config = dict(
    n_layer=9,
    d_model=384,
    n_head=6,
    n_kv_head=1,
    head_dim=64,
    d_mlp=1024,
    vocab_size=8192,
    activation='swiglu',
    norm='rmsnorm',
    norm_place='pre',
    norm_eps=1e-06,
    positions='rope',
    rope_base=10000.0,
    rope_fraction=1.0,
    qk_norm=True,
    attn_scale=0.125,
    bias='all',
    tie_embeddings=False,
    parallel_block=False,
    init='normal',
    init_std_qkv=0.0263,
    init_std_o=0.0,
    init_std_up=0.0263,
    init_std_down=0.0,
    optimizer='adamw',
    lr=0.00123,
    beta1=0.9,
    beta2=0.95,
    weight_decay=0.08,
    lr_head=0.00758,
    warmup_steps=344,
    schedule='wsd',
    decay_fraction=1.0,
    decay_shape='linear',
    final_lr_fraction=0.0,
    batch_tokens=131072,
    seq_len=1024,
    doc_mask=True,
    train_tokens=1312000000,
    steps=10010,
    dataset='wikipedia_en',
)
MLP neurons of a small language model. Each row is named by its layer, matrix (down: output weights) and neuron, and shows model dimensions 128-255. Each number is 128 + 24 x the weight over its row's rms, rounded and kept within 0 to 255. Numbers have three digits each. A neuron's up and down rows have the sign that makes its largest values positive.
A block is one neuron, or neurons of one layer that tend to fire together. After each block is what it responds to, as a language model described it from the Wikipedia text at the highest values.

L2.down31:133132120130145105103146126103167086104159140138132121087137170144137172153108084121156099124106142095171111144106124118125156167171104122114116105163143086123120078138133098135109104137121172132119157101140120106118149145122123177132146170177099164114133124135124150124170099113120093107165094096140127149129132141135113142141113130139137138125117148100147158194142106186106121161115
L2.down529:133144138130105113143142148108094141144145142111101116105176133110195125109091117153112106087086111140151141149121124124161124112150139161111118109081149116174152102118131139108156124130161105158126165136179079101115117123132158142102117115108143134130154086137141078127116127119132117136148167118088173135135144118127160098099142173096144091146119118131180036142155136115141175129120
L2.down718:145125163159093141132145132086129098139098129096140118077141113145161072085155135130105110102188110111153137124109102093112137120132123152156127083117157076151159111142108135150144121124166081135130153095121162157138135135131122109173093071154092110159197135153116128081135123137149110110132116118119123145169162069136112099131127085134085133108145143100101105070140137133132159098154
L2.down952:149153119142083155139113129141102126168092142119159116125134136146119136184134142146137123161135105134125087156111178172133167109134169099136161145132156099147132114159122121121150150111163132093138087184129163112133084135130140135149099109116117178100102140122115133146112149103152181121091112100147142156115168109162118111153137150132116129088142156138149096135157114147118128117139
Ends of proper names. Final word pieces that complete a capitalized multi-word name or title, such as Fil-ms, Sci-ences, New York, Communist Party.

L4.down246:111115110133147091127133165098128125097111149116134115120141119139114155116099108158117115162141140146138169110161122162128136157109140110151110141116125115059120148104098145078159126149151141186144161126172125145117177081109134133110103151107097151103134160131132148154146066165158157162193149118133163145150156104102111111101096122121115142142145152089103135165125149128136136130138
L4.down544:151115103128092134131150141134127128160103155146109130127065117173142106140074119119113164155070132122164126123128140128150119174125114091130123135099140138128141114090130110074120101110152117122140119125189089152105110146121111086125160096130143138147157181137115128155121161123155136121168112134139075105140142071109129140131144133085166116161112129126134149109102086188155127134151
Before predicate adjectives. Tokens that come right before a predicate adjective or participle: the un- prefix (unlikely, unknown), copulas is/was/were, degree words more/most/very, and -ally adverb endings.

L4.down42:110126161142162116120169118113092101090084169133113085175152101107130160153108107107119094135101135113181122142155083151161100107149158125136150098083117106119103107129098156155151166102123163121125129121125112096161112122112093151115118144169113118135135100093140162179164156138092144146131158100128168136161067127116113134141107108121168116133104135107134155166121154147144128142143
L4.down492:124153129122134135122140100119134116114089135131128094175115092111130112128154137130139115144126166103139149119139100144145096099139163109122162152068127121126103127123116124133095162123113142126137101152130138123081087138123123141159145151148155102107119073086123161133161136152077134154191135109127107130131111153117106111149145130141145089137073110144098137154149160093140119148177
Name-final subword pieces. Last word piece of a multi-token proper name, often a surname opening a sentence, just before a verb, pipe or parenthesis: Bukow-ski, Ad-ams, Ma-o.

L4.down15:113135115112115132111170108103128138125104131141088164110181164122091149138117126143108124143169129188151142124107108144116126182180119105107128123134179114109152144105162120103128171120147074099109178160134117102117102168155121137124094134138137094144124094140107149142121165114139135129183165152086109173144115127096156171155097103161102149114140137102132122103129091160115113147131
L4.down362:125149117128105096116133125154137140120112116118105147072155080122099099160149147143116091152145084098136124129116143163134117127126132125123122133178158126155141105099158133123140103178158154120100125104150135135113140101105136078133125134103129143108123135083187146100117127126095153131108180121144164138133160155145081113111128116086124151154140127145101111171110135101124139122120
Initial capital S piece. Word-initial capital "S" split off as its own token, starting proper names or title words, e.g., Severn, Same, Sutton, Seven; occasionally other mid-word pieces.

L6.down83:058113122154131140165142139107158102139116144120127110130134139186121106164121143114097097127101117116080122095100171178088136165099080126111092118151125126151132108156130160132137166104125076143107100088127115160096092125111133148114158109153119090072123104111119130162119162133106132182148160135117144138147118120137102119109118101151142138149110090126109165174114072123124116132147
L6.down144:049118150115122136129158123099150151111128117092102188151091137167105129139145118083106099131133123137114130129138085142145097128120112155092120117118116108152143111116085164103125121133132151127155144164135104126103127129131111138141133112113087116080099104144053082127122151092093144131126118109128110105141121107097138101104137115124137142086099125160161115159107150150129191153081
L6.down368:118142132149180145081129122159095093131091122130122163150110153137144143188121097094154122146140139186142150144107144126144149139134084141096130085134099125131100099122128172147137170098073157158121132131133125142115135126132104144155135059112114156154117126118105107144159162111143099146130117135138120131167055145091132119136137153141115131161119178108114105107079151139097106139128
L6.down530:080132103135128143104121109132122162157109123159127122147093139103129114129115142134161103135130126110160075115134114142140166113134131157111155105138115159131120129131091156131151112099132103199082143145135096115117169131147128113135152095114138126130116135144150151156138138154112123131160111110141119124145176147135104138127137120098149110125138179095077126107100137146142192144098
L6.down613:019120133113174097137139115192107122099109131140115126145115133133137154127112156056154173149096128127130135111100116119125096155137134175120125125140129133153151138151177134145129123136078165118111119136116130098161118132136112158132087126140144113155104128096114176148164117141128150169060136122126114105162140089115127154136128139131160142107125152128148118106130107150097141100115
L6.down648:085132148168149095118129099121151148123142166134125162083128113158158183126119137131154142110096137163109135124123120177114105177134180113158126089159123139161125141115159089157156149127169117115115136114166131137155151115137143107114116102120135160145154165122118139116112110154133115132154106112087102121085148100110105169142127142160127153140142111124119134142129148153153124158096
L6.down673:089135168128131116124109114132118116105143100135143107141135141133139159121137123143075127172093139178156171127172103145109135143112142179113099116159114131138139112120084144115096103127089128109161136132111111137141156115145124095157129136131144127124165139099152139117128165089086119071135107121127142123112120105108155137092163111160111125136133130112138131169097070129124109150136
L6.down732:096164112139087116077122126118126105149112135127150147166076105113121134128110128146073120104178102129111153145110136152081140144125116106135123145130121106126117104155122137107136116138121193097146087122118078103125113131123109104163095111138140118086133077122149121152114110144117107145126156093135128169121170068075101083134194114121108135150100135134097183116125126035138158133162
Word-initial split fragments. First letter or short opening piece of a word broken into subword tokens mid-sentence, e.g. s|tick, h|indered, g|igantic; also the al of al- and an opening parenthesis.

L6.down79:149139122094092115142169105151171143119133145159160110150122149129088145159101132109154126125099109156142126136120123115161110122155137083120144097124121144110107141154105178085157160149108152144123072116139131159123083110103104133150076100115114155151126122129116139157080114169081118132140122123119138166124132108120146138110134125157121157136099162161127128135160120117169137158115
L6.down323:137139087112091165113109131138070152124149124133145136163125158129094137147099105160121086100123119112177131113138127136110134117137165118128131085129122140150121138106159097076111124109142117143112130077170148162095143115090119147126154138133125129111147124117100087138087113123096105120164144106134159110111131073112106127130091137092118097105092185099091133154156112108087108098110
L6.down484:059123116117160149149139090140140129130084118127168108157121125159106155113138143086142125141129123109075140123132096119095103140138124113127148126114115141142115155109114151104101138102164100131144119162130155098144111156129119132173165127167121122113153191134128133153150162091129164199141121110149121117135133151173141121150142153137141169121095123125154091116158107130097149124122
L6.down514:228132146143148110134132115088099117161115104161127137083128095096129165133116152138144142092088093151125152108144139102139135147111128129133088163154133164107114123099131126106125088152152104142118123120132145155104142167159101121109158128116093175118146119141119158124155142117108092150158120131110148144138104189176113150161113108130096124168098126132137166163150155096107137110118
L6.down524:130123136097124167117116084155138152118099121147107116187128091125139155120141120128104098126108166134155146210100096086143096081129092106110157134132148125139118104163134158125113122118102140118078118136133124117131169119142182111138125155095148165130155122149137097187101138150145126140109142121098108110172139126155144151083097117132123146106157129156128126117131129124104156172126
L6.down565:187125118111096141115158150169158154105102132122125103089117135115154114157125123120163169145122138129141106177147152133176102135106110131135134125070133122157126115114122123150122147150133080154143140113142130128118165121121154135162129132129150116121116162118118096112120121152164129163121137141150088139075113122112182129095151113158111103052143131154145128126119134137093175149086
L6.down641:103147090095157136164123127161081162128163198127130064132177123088121144127135138136135130124162121093166111137095111098113110142127109098135144127140131123141155138138108139117132124125145195133127086086132086122137132143128146149132115130126129136168118175084136141130141141114168133125169129102122125120120136122153100113143143166150108165105113156138138111140128150119117105155139
L6.down916:124132158123155152104094091150142117146149154124111116146082161139139141156144103143112108152103197149130170121164098101124166197129114128121105118115178151090103131111134147143123112135130142087133154083089111117110117102086157178097125179144145126083153129115137112121181132101151107154147150138095098139096143131108152151102116119116120142099146140138115169110130109099122089133147
Lead-in to glosses and units. Tokens just before an alias, code or unit: an opening parenthesis (climate (Cfa), Name (born …)), known in also known as, and final number digits before units like mm, ft, m.

L2.down103:123127107142122147145154141122112139119129159131096167119100110121080133123167103161116127162118107124109139092119130120104142132161095123103113125127118105156069148143115121133147158113142149140084119138103122134121124125145137129154139115160146153119127111110215127177125111122149107140120118168154101124155132133137157134105115099146157088114179109145110103110143117103099115120173
L2.down111:119134127161072130112115169145166130146150137094159137111156146141145106112083103136149130143122149162106122115145149138126126168159110116108143108089136138163098122196171144150120128130171128151148127102139093135130140125125092129119162097146114104121124117147141121115114155137162121141104139091132137110169166120106170143143122160116122170105119153139163141087134115066121125115133
L2.down119:163129122141140109090127138154159102138143088098134138105113174135161095114156139106154144130169121150120106150116099144111139108167096147096161167131126132129127166129142116116163082139096116154132116142103150120140161131138128128111160125148122129109121147121122124118106149128132152121144123153108133154128153122108186117139122159185112135134112169175112162099126106097133110126124
L2.down765:123124087082163133137132165174153144120094120125136119106135111084096164107141152110153157131154137122171112149122096109121153119141146102131082173123111116146114125109128130143122152116113138135156129112141157135158157145185138124089122101114175099113181133129134046128102104121160111172113119151148141132094093088120135154117105142153144140165121107188123136098138134139106125106148
Word-initial fragment pieces. Short first pieces of words split into several tokens, most often a lone "s" as in soccer, satellites and sung, also k(nees), j(azz), mos(que).

L2.down73:155137146164121107159076118135079132131049136132155185136131122088117130182120150141120108123152125102136117145153136133165151132138132126118171116097119075182100144093104145126134174120146063093151115153133125123158162168125151106128130146116108141111100128100125152111118068074109121105124147164131122098099120136110135085162123155128131122186190123109122142169143142126149128136125
L2.down416:086096114125113100177142103101133116102136139106095107120120150155098068143120116140124116132118097132097137132119102105141097132100091113136146084107125131109095122091145146150129140123129116119140156114161111150152130059118110134102136088161121158160147124166167119120132111134140145115160105138110135118083111141122159120123179133140109106124131089086146159129147071121119139146148
L2.down880:131151115131130122156186100105155091139102124150150136123131144099132116104143113121147145137121090153141164099136114093100128176111067144120142109140151107128164106157113146112130114135125090118124119137083129132125122124123107074117146138145124120129136094143112155100112124143114133109116104118099098124146095130148121099140178133163093151126107096136124143134099160138151121144073
L2.down990:142148181138096141124121147103151118101102124113116091113127108144131107136041116119143112148081161105149141092138151105138127112143129138145114103136091122156124111076092139116135123145137155170123100135113158107140097155134161105140159124161148131146127140150089220169133120067099129140139174186175130103137132150137106133140157162126124140154127165126108150124154159122185137111102
Tables, infoboxes, census text. Tokens in data-heavy text: cell-opening year and number pieces such as 193 or 197, L win-loss marks, census words like under or had.

L2.down419:090154131116145106113144153098122117160144147149117084076127090158119144102103103130179144122136153105146140133128088128095107134139123128132131140118132126116168141119142156108098133147120114154135126050158073104110147112128126147145104158164097116118155164103141143106125125164086116138108110132121157125111105149112119115126114134088117156207101133143095134107128147092110117082121
L2.down423:096120164116143131118101159128147123103165092137074124111078067096114130111118148125155147112127167058174148137099102111091124099111151142125171148120132133089116125143127136106117135118101121142122141121152109127129092147122141137104132165198124099135128129109121093120190135164144125121147153120142132101108079113117133123143123101111119149182106149114101120136142121145154114127151
L2.down951:071161097099166086120137125096147148124142126166095091116073109119082118135094147094172099116128172070155147161138111131108109113141147117145164138084120095094117126109153147123120148148152117106127130114148104126129127130105098105137130155171155120124149165104081132138143122142097118111134123119133103108116087181111137115126146130097167134167102133127112160117144143121133151133122
L2.down954:083146127099142118121166138130167132168153142147112112098106093117106159135131097140160096121167163124107177171099123095133108096134160084125159106133109131137105095085127126130107147117151126181115112118103144142139135127082114143098151093182154099097176101089089122108149147135115088111111118138138163120160041134099140099132187133115093108092104114130145146111161130106112116119112
First-name endings. Final word-piece of a split personal first name or initial just before a surname, in lists, tables and credits, such as Lar|ry, Oli|ver, J|. (initial).

L4.down352:145118176134153167133109166145107185102142144088089154151106101118136129131134127153120159127077115115124118111147161118137118128117096131137123142092100109138066124127154127152120126166135086099121132155127105151127085126123118085146148129130114152157129083124162130117125125125117077130112147104149149132131120126100140128126173128127096177147147200124173133094153101126111102158131
L4.down689:040129160092121174121178150115140090118149145156148135130113138120146158185119151135102123076110126157138105131105116159167135091151101093139143111167131113150125078090148126140121128148142120151134149143116164138217129129119137133107093068146144151105135135143138143152097113150114138136157131116167123172149152119112108110096132135113118146121080142149119194123113108146113092083137
Proper-name word endings. Final word-piece that completes a multi-token proper name, mostly personal or place names in lists, tables and prose (Hof-mann, Dar-win, Oc-on, Daug-av-a).

L6.down102:099118150144117142132130130099151160168129108142107104141155142100139100088150140158122115114120107165096130129123087105168155158140121107128151159137135157136128153192149169153101150110139158124117125085130152128166135125158150098180114136120155151130133077128143129166110121102118124115090101122096138170103118151182109120091130126152085109079126155144100157115148130084153142175116
L6.down315:059168112115131123153137152144155088100119182161133101125123092138102106129135112139124113156101126154129122110127108116168105110126138129098155138143121127110118164129121112076165113140118117145123147127157137063101141133154114122140153143133161097151129153145156110174111113109154144153142156111107183112153103142146139102158125110147158126110132113129121144086118117128150115108133
L6.down391:134127113132175151149092118167164126127099131144158130106092159116121135145175140092147150187092098145154150136166111123132130104111118180139128146119158115134142191142123133128117118074110171141134179150144153094142142126134098185142131151139198154134107120102137107111131111124105174112145167126112151121114079143140115176106112119143090161087150121102181134091138167139140141178123
L6.down413:131139114076058100129094143146103121115163099143110128128134087145124134164083128126138139134148164170153110154144140134138126056097127146130137112110152125141123125160107111142114114154085138107099134121133161095109114089125136100145139148094160151101161124146111120144140134102161167137098136120108108098119174125126123144082125141108152132152124149161100150087110135102087077115145
L6.down499:166139100123135090133110123142080124145203133130177069131126107120112139074132150138144141122093142131126131102143105122120090151107117139073134154091145153130140126131143135115143117176138143130109130145149167090102144115137145138128110161123129119135120139205136167159132098124164116163165108121138184117127113151120074102146131100072159154142102146137156118082134128128110144108146
L6.down535:153146123135142103124143118095120096126139099108168116083116136105143128103100119144113096133076096092126130106144109131147141143077144099132123120087124122137132163160109129136123148146146149138112105110124137139121115134115114122166130133131116166149155131113134166144136107163133135116102098125086134191115114112112125115128159197110139139082134125138127136131109127145106103127101
L6.down750:153131146123125173140140124178161087140107142137163137163119128119125113135112146103122118112108147116121142111104172131116118125103140154080135069100102140130177134132108155152120102122090110146106169158087143109149117098088106129147096133116122149112081126146135127132142132167171125152142154139182119156096137128102177161122147109116106137149099147106110130194146181124144131081133
L6.down984:152128094125154169146132134151098131099133123106124167122134106101147152123090108126126136083109098146104135159126095121109135158121127130074104119111128104132117115193139118106112131148101135166136142154137061108111131098118130169082115092126128111108107147137138115159167144148145142140108140141133114113132142137175164145106117149147119133225101130086173117110133147141125178133122
Narrative clause subject. Pronoun or final piece of a person's name (or ship) as clause subject right before its verb, as in "On 17 June, she", "Kendall", "Nixon".

L6.down41:220134100155132137158105125144103121165138140148120122145144132164161080137155150140163162123116122115150131133151090130127083117141113112134167154129173146136122111129140152130163083134168143133114127136133150171136141083115141129140141111123127128129126120132107085137156109159073114128123141144150150139099143100158130154140167183093140136074145138144111091172132094161147102119140
L6.down98:133136138142147151097106107096118177144159119146122111109106128057156137154136132132117137151119120151110129155153130129118136144146110108121101174096102148104148175150115145149148135078117118162173139118152100127145118160088119138165109135142091114130121117104093138125108150115155131156116108137122148087123091138141146112146087139123145162074083141122106138138138161104106157118148
L6.down219:073133100143094092137138136127142131112095136130090117110099110105111155107147141140141158122137120137161126137172116139156089149126111152113111117134146176121082127100095138123164152146135107115097119111109125109134138148094112142133126141129110085100096142107107172084128067139108146058154113115158126126110106116106115124138128137147114166166133144106136144135110156124144163141139
L6.down362:100146123183113144153123173160129138150133106145167079149074112089120124136129101129159114113172133073131108144092160123150171133143085133138179123168125099124121134138101153150137113116109111160110129137171166087138123145147156176139112151166140139124163143065132101158083105138107128079113140117146131132098140115113143150168116120148103140132124086108129099131126132145128107130120
L6.down420:206091123150128083145144156148152101104152144135120119115104144102062130135114119117113121097111100169113076127125095119118194131134131129121106108090140141088109118107093125144112130171124135147152162117131133111170149107100122105139108140138089191137112133129138132131149133137110119064145146123088162116105126164167130157131146162136145195138132148120089117105107095147126138145149
L6.down672:157108140123132107119066120170131158147087125150148150179134135122148139109135133135112106100147123134147105147133134174122128170122116093082081105129117161119111100118162142106182147117119092114131110125109121130139119137084166112119131144107088163113105123167168108124114116126109134127123100144115152169105096100125136117116130127094109154118098111148108145136107148114174158127119
L6.down781:082093107121121149107155157113148136102126119146134175160122131125106180130130083124106124126113119116128120113103144143116159124143116134119135141165108109131109111129129130112148118169133144186148146152126169147111147116134123106136121080133145135137153150110140142127121127142112134130113136193131170122113049097118131120100082066070146167168084185123101157108101135092103121111089
L6.down826:115101132131122119142123135126091177149113080125167107154121113123123138077121118110133134164113090147119088109103089127142173129124120145142116121121155147106121106116092079121128177105131090150135127087119163099109121102098147176138114119178133108130129133119114121130121092136119128115110160129125135119085135103143090146081109109164167130124104148112101116090125137127112117156139
Awards and honors phrasing. Tokens inside or just before award, degree and honor names in biographical awards sections, such as "recipient of", "Lifetime Achievement Award", "Medal of Honor".

L4.down38:092121124144140096167147078149143147133082138125143107121153127131131162117105145132104131138134108133138137104129131158129197091118141105118119096102151125117104101122112168141108084152115089161130167124117159138119124120103109159167134138135114183126130109138120138089116175104146116117153150127135121129145105124138099092103115104093128097104107134162120101143143164078100114112133
L4.down341:120119140144154161156075150053148148179128145164139118117115107094136148128116143128170116137094151142155155104084155150084147131132147107106091149115137147126131144049137113093125157140100108180149144128162161109163118118124148141129161104153138150133107117109128165170086131167097139087111140135142097135102070105124094141122118143164149129127099128127148174105128103134140153112120
Award name anticipation. Function words or list dashes just before an award, honor or title is named, such as "recipient of", "nominated for", "received the", "won at".

L2.down35:110124153110152099101161101127100132111111153186114103175151111113105164103122134128119137103120145132140109116141103129136109133132109130139129134139162142103108118121140109140114134089129109132122121125101116170100151083094122137082110117088129089103092142148157155157148101157118098115153108161135108140148088152124140094127125119142116062144162126147143139196146126118110138161141
L2.down75:089129098117112143104131149114107114117144117141115115152147141151107132102152121091132102135125125146097123142113130108150116116116138204126152132130160124126117067145118136157137136181116114121151109125140101104160122111106140119143094122124127152179139099118098127097132144151096088111168105130108125123141125115116111155104185136116111115160108128089092170078114159174123170086171
L2.down169:115161188133132137123109106111126095131164125105120160116119144146163112117126127146155126155116131144119114118083142118152113142126139099095144093136182102153118128155130157130142138167132159139109148138077159126123150100149166158100089103143169169142102148137162160143152113172134193097124118120147115183144130070204127146113107131094150130110099106120163140198166099159126112120133
L2.down551:099164097169151099104164100139115124106111121126178117139148128104108141114107113133136121128146136159095154165107164126116135135161183064078108188122172108106134088092155160118140124104129119129169137127169152097140136161153170084127148103132129146145130115110107142134171079134064113104142133085142147136144119135164118160162146089156145146135184143141117152136095125147120084150119
Word-continuation fragments. Non-initial pieces that complete a word: plural -s before a comma or period (tanks, costs, masks), inner syllables of Slavic/Hungarian surnames (Knush-ev-itsky, Ferencv-á-ros), and decimal digits before %.

L6.down242:139137138110116147149134097152131159079087093125143164119137125138171162114203132117168145127105123132113124148117136074109127132110117097176106149148127113156142157152175144124125144113132132130138136135099140129096148129112118184139120180121082131135115112142113098096125157125102104144140108137117133142152130179095137096157140104157097086050179107083155114129177100113120130121104
L6.down266:147107118130133099123120124126095129143124119104098142127165151097146119155129133124152113100100111129092193113155082120086109134162144140132140126178127194125134137124121140186101110155152144126147143065121119140123139123082120149097131141102123123117120116117155135093147122149153151168157125108071158132091173155139130103181141125140121109106112137107056142107121087118109127136129
L6.down286:055112140093124136136162156121109125051129132137128136113125141136158138118147154109130081162103115161129117101166103113094142142143125160140092118130133179107136151154114155122171150106113176152151107149104088107082088141109126154165117163103120134113083144155146086145112141173124120149135124149146123155152141149134140099146126137141121172136118150096127126112160115103103128163136
L6.down424:121119109133180117143148121153131144110124134146119167138124068097090149162144121145135135139112146130142121144131150126092112126088132087163125179190103122138150103123136132115154116127112169126145160115132110117106125126126123112100130130116115154163139141113128141157142146113133119115136131136146096109135170111136128120151129128129105189144142171145120145162136133133127143142139
L6.down506:152105070122136146134120134143117105120075058119112113137113130122170119159149154096149163107136104138118140094124137078165152140117124128126134142165114124128141119131102156140114151103145154147153127101130133141128163162109141188135133165120095123139145142160149121089149170128121147187093134141163153132149158148128131105137115123151095095055122129080112126114131119106135112144120
L6.down559:149087110099157140109178128111157113078133105125145157097106122140118147143169112110149118113096119099119109081113116115122130114143158075122093149150074133140125151116160146111124151118075160114134137102133164132102124120083119152131096160143082130127130123131177106103127114089157143155145126108112108130136153167119136118141144117128125126099137113133089132105132110083126111120120
L6.down861:130195168134121151155103136150140092102147070159151162139128137119114111134131112149134138132123134106168145136121116112172106112116117148130105106110157159135150096116149144139154146143121209118143122123118174139155129169144134101145121133140147142146132124109126097139176160130151153089086090092150113098140159110101147085107105098153128159118152107123149103155109124137131141141139
L6.down933:160118101145110161136121072081072138150075137108124148135130129093160133137134142096153194127078110132134162101170122147143125161157115121139116110135120095114194155117123146153064142101142130121149114111105087132116147088115143129121132116133113103126147127150089155098151152156088115196161113119137133137148146150116142122093156117126167119095114136102100150118122096096123104121100
Table row-end pipes. The closing pipe or last cell at the end of a row in wiki tables of sports stats, scores or election figures, just before a line break.

L6.down155:173147135144135095114095119114172084182145085146130183174088140136139094113124127109134159151140100150098109149118109141104116119124118107143130121152136158140130140091119127127089118130109177139129151136112143152131189142142155149138091137101144125127115139141138085120100089167110140150123119144159080121143131106106115157153120141119119141068120090160126130117134158125141093113121
L6.down233:089118087108122144105183127117140102135161123163112137122065086140124175132183137154147113119114096125113128103090123090145142110113145138154178104122111100140109100144132139103078113127168123181143119113130127140138124158134120147137155111131109131199128119145116116134140090145191159115118107140125145141159136125124137140101117113136087125203114137091170129127137162157112105093157
L6.down385:151110180133113186138114128080131099124117112136174112145135157122133117055126059144114121126150095127131150140072132121109090130135150123097138159121121102086139139114148128108100103132149117120114057118111148153123151132124102106124092121122126105136128128119123115112150132093149124119135086124145102130112087108128172123143144108124115143134213082072109114094140109173136152101133
L6.down394:174121160129127121127131127089142125103161123091152139139135136100094110125122078159134112134100161156180121139129080125136122154164163105102126131177140166151106113174111125119152086159118118127147087102160107082108147123122179115088136136103103152133098136136128089176135099148091152109180068129157123112163149148171087102145136124122072174129150090116114085153135137097162122117160
L6.down713:138123085131185134116180094141157157095163136126132120102161160116151122123132127142113109162107183110119099099122174143144175126167141132124110133122157130156141154120084125119123099133137152113149166127154138146118094116132089128132143120147165123115126155088145093132181131137141100155135160153149157137088131168118143132132202131142101147119106116118128130105141095130133120101120
L6.down726:097164178082139107133154136104106147132137125116125135161163100140139097107113163152176140135127124131141145166095144142131150123137143142115115135144130134135121140166097125134185118160132169140110099147126122103121076131128154139145132160172121110114103133201136100152163125161111122088152133146113122155142128116135112111131118119129080136113145146122128095141129088098127093115150
L6.down747:163139159114074137124153109143197151114105146148129182144130154117099150152113140174117130178105132123149133102139078113107131140114141099098120131118077158122105112140115116122136119120165131119105112136157121113158135131119138114123132147140122144126144127103123145113123134119183128133145103136149117110109166117069131092160173110098114128193187138123158146109128126124077139115112
L6.down765:138129088129125142170148139111116170089144117138154146112129095119150112079148109156133156109115170101128097138148095148148123065091137132185148150146180107128149132149118144095129102114132046114125144109195142128098134120145139112124142159135122139121095103119127133122107100132123131141107081152132119150151098108114098116117139104142078158113094125148162121151131078131125158167103
Mid-word fragments, foreign names. Short letter fragments inside non-English proper names and words (Slavic, Hungarian, Indian, Nordic), e.g. Hr-v-atski, Kr-z-ysztof, K-ov-ács, Kolh-ap-ur.

L4.down67:079092118137113141118122113159164127125127142098114113105155093103148129124138169117106129173123112135116119068121167110135153146105130097136115154129125138103149134135091149194064156107134156077135157139167135090129130167108112159140117147113108160143153190159087115118095103151137110120123149147144128095149124145122067144143109104144138143152149152178104140161120132119149143167104
L4.down832:123138133134128129129107113137148151158139166154139144129116130125124102121153142119130143144113127155146118102114085105079092125127141178145105109117123120137093144138135147088173116103114083145137112128108115109101091106097123111153128111096129132129098134115154123152153134155125111114154092168103149089109134125134145170101159096118147138132106131119127151118149170166153136158119
Decimal digits, mid-word pieces. Digits right after a decimal point, as in 58.3, 52.09°F or 41.2%, often in tables; also mid-word pieces of rarer words (Montg-om-ery, g-el-atinous).

L4.down367:112119163101148136122124129136146119155124132116139129125144123118093137123154104134139100132118142128156126135125124063121122129130101088152119074121147165104106128157118100133144167126142176103147121135155109125104172170120130101095094170104077117165158105135122122131149126168175122131095143174107134094112108152138114134120163147157143148122106088138130176152106164129143167135117
L4.down401:152102132136183152089101152142122077102124106106144085100133133091133160111150115115165163123092150159126188170111097107147131111147179120128095120118148154140098094158157078118131126123143138097152125147157155133117114142118102143133130097137143183149119104122106146097176167145141104139109102127138139164127156096085146123164146114117134096112148150062118157151083094130163110128156
Table cell endings. Final token of a cell in wiki tables just before the | separator, mostly score or number digits like 0–1, 9.90, 1500m.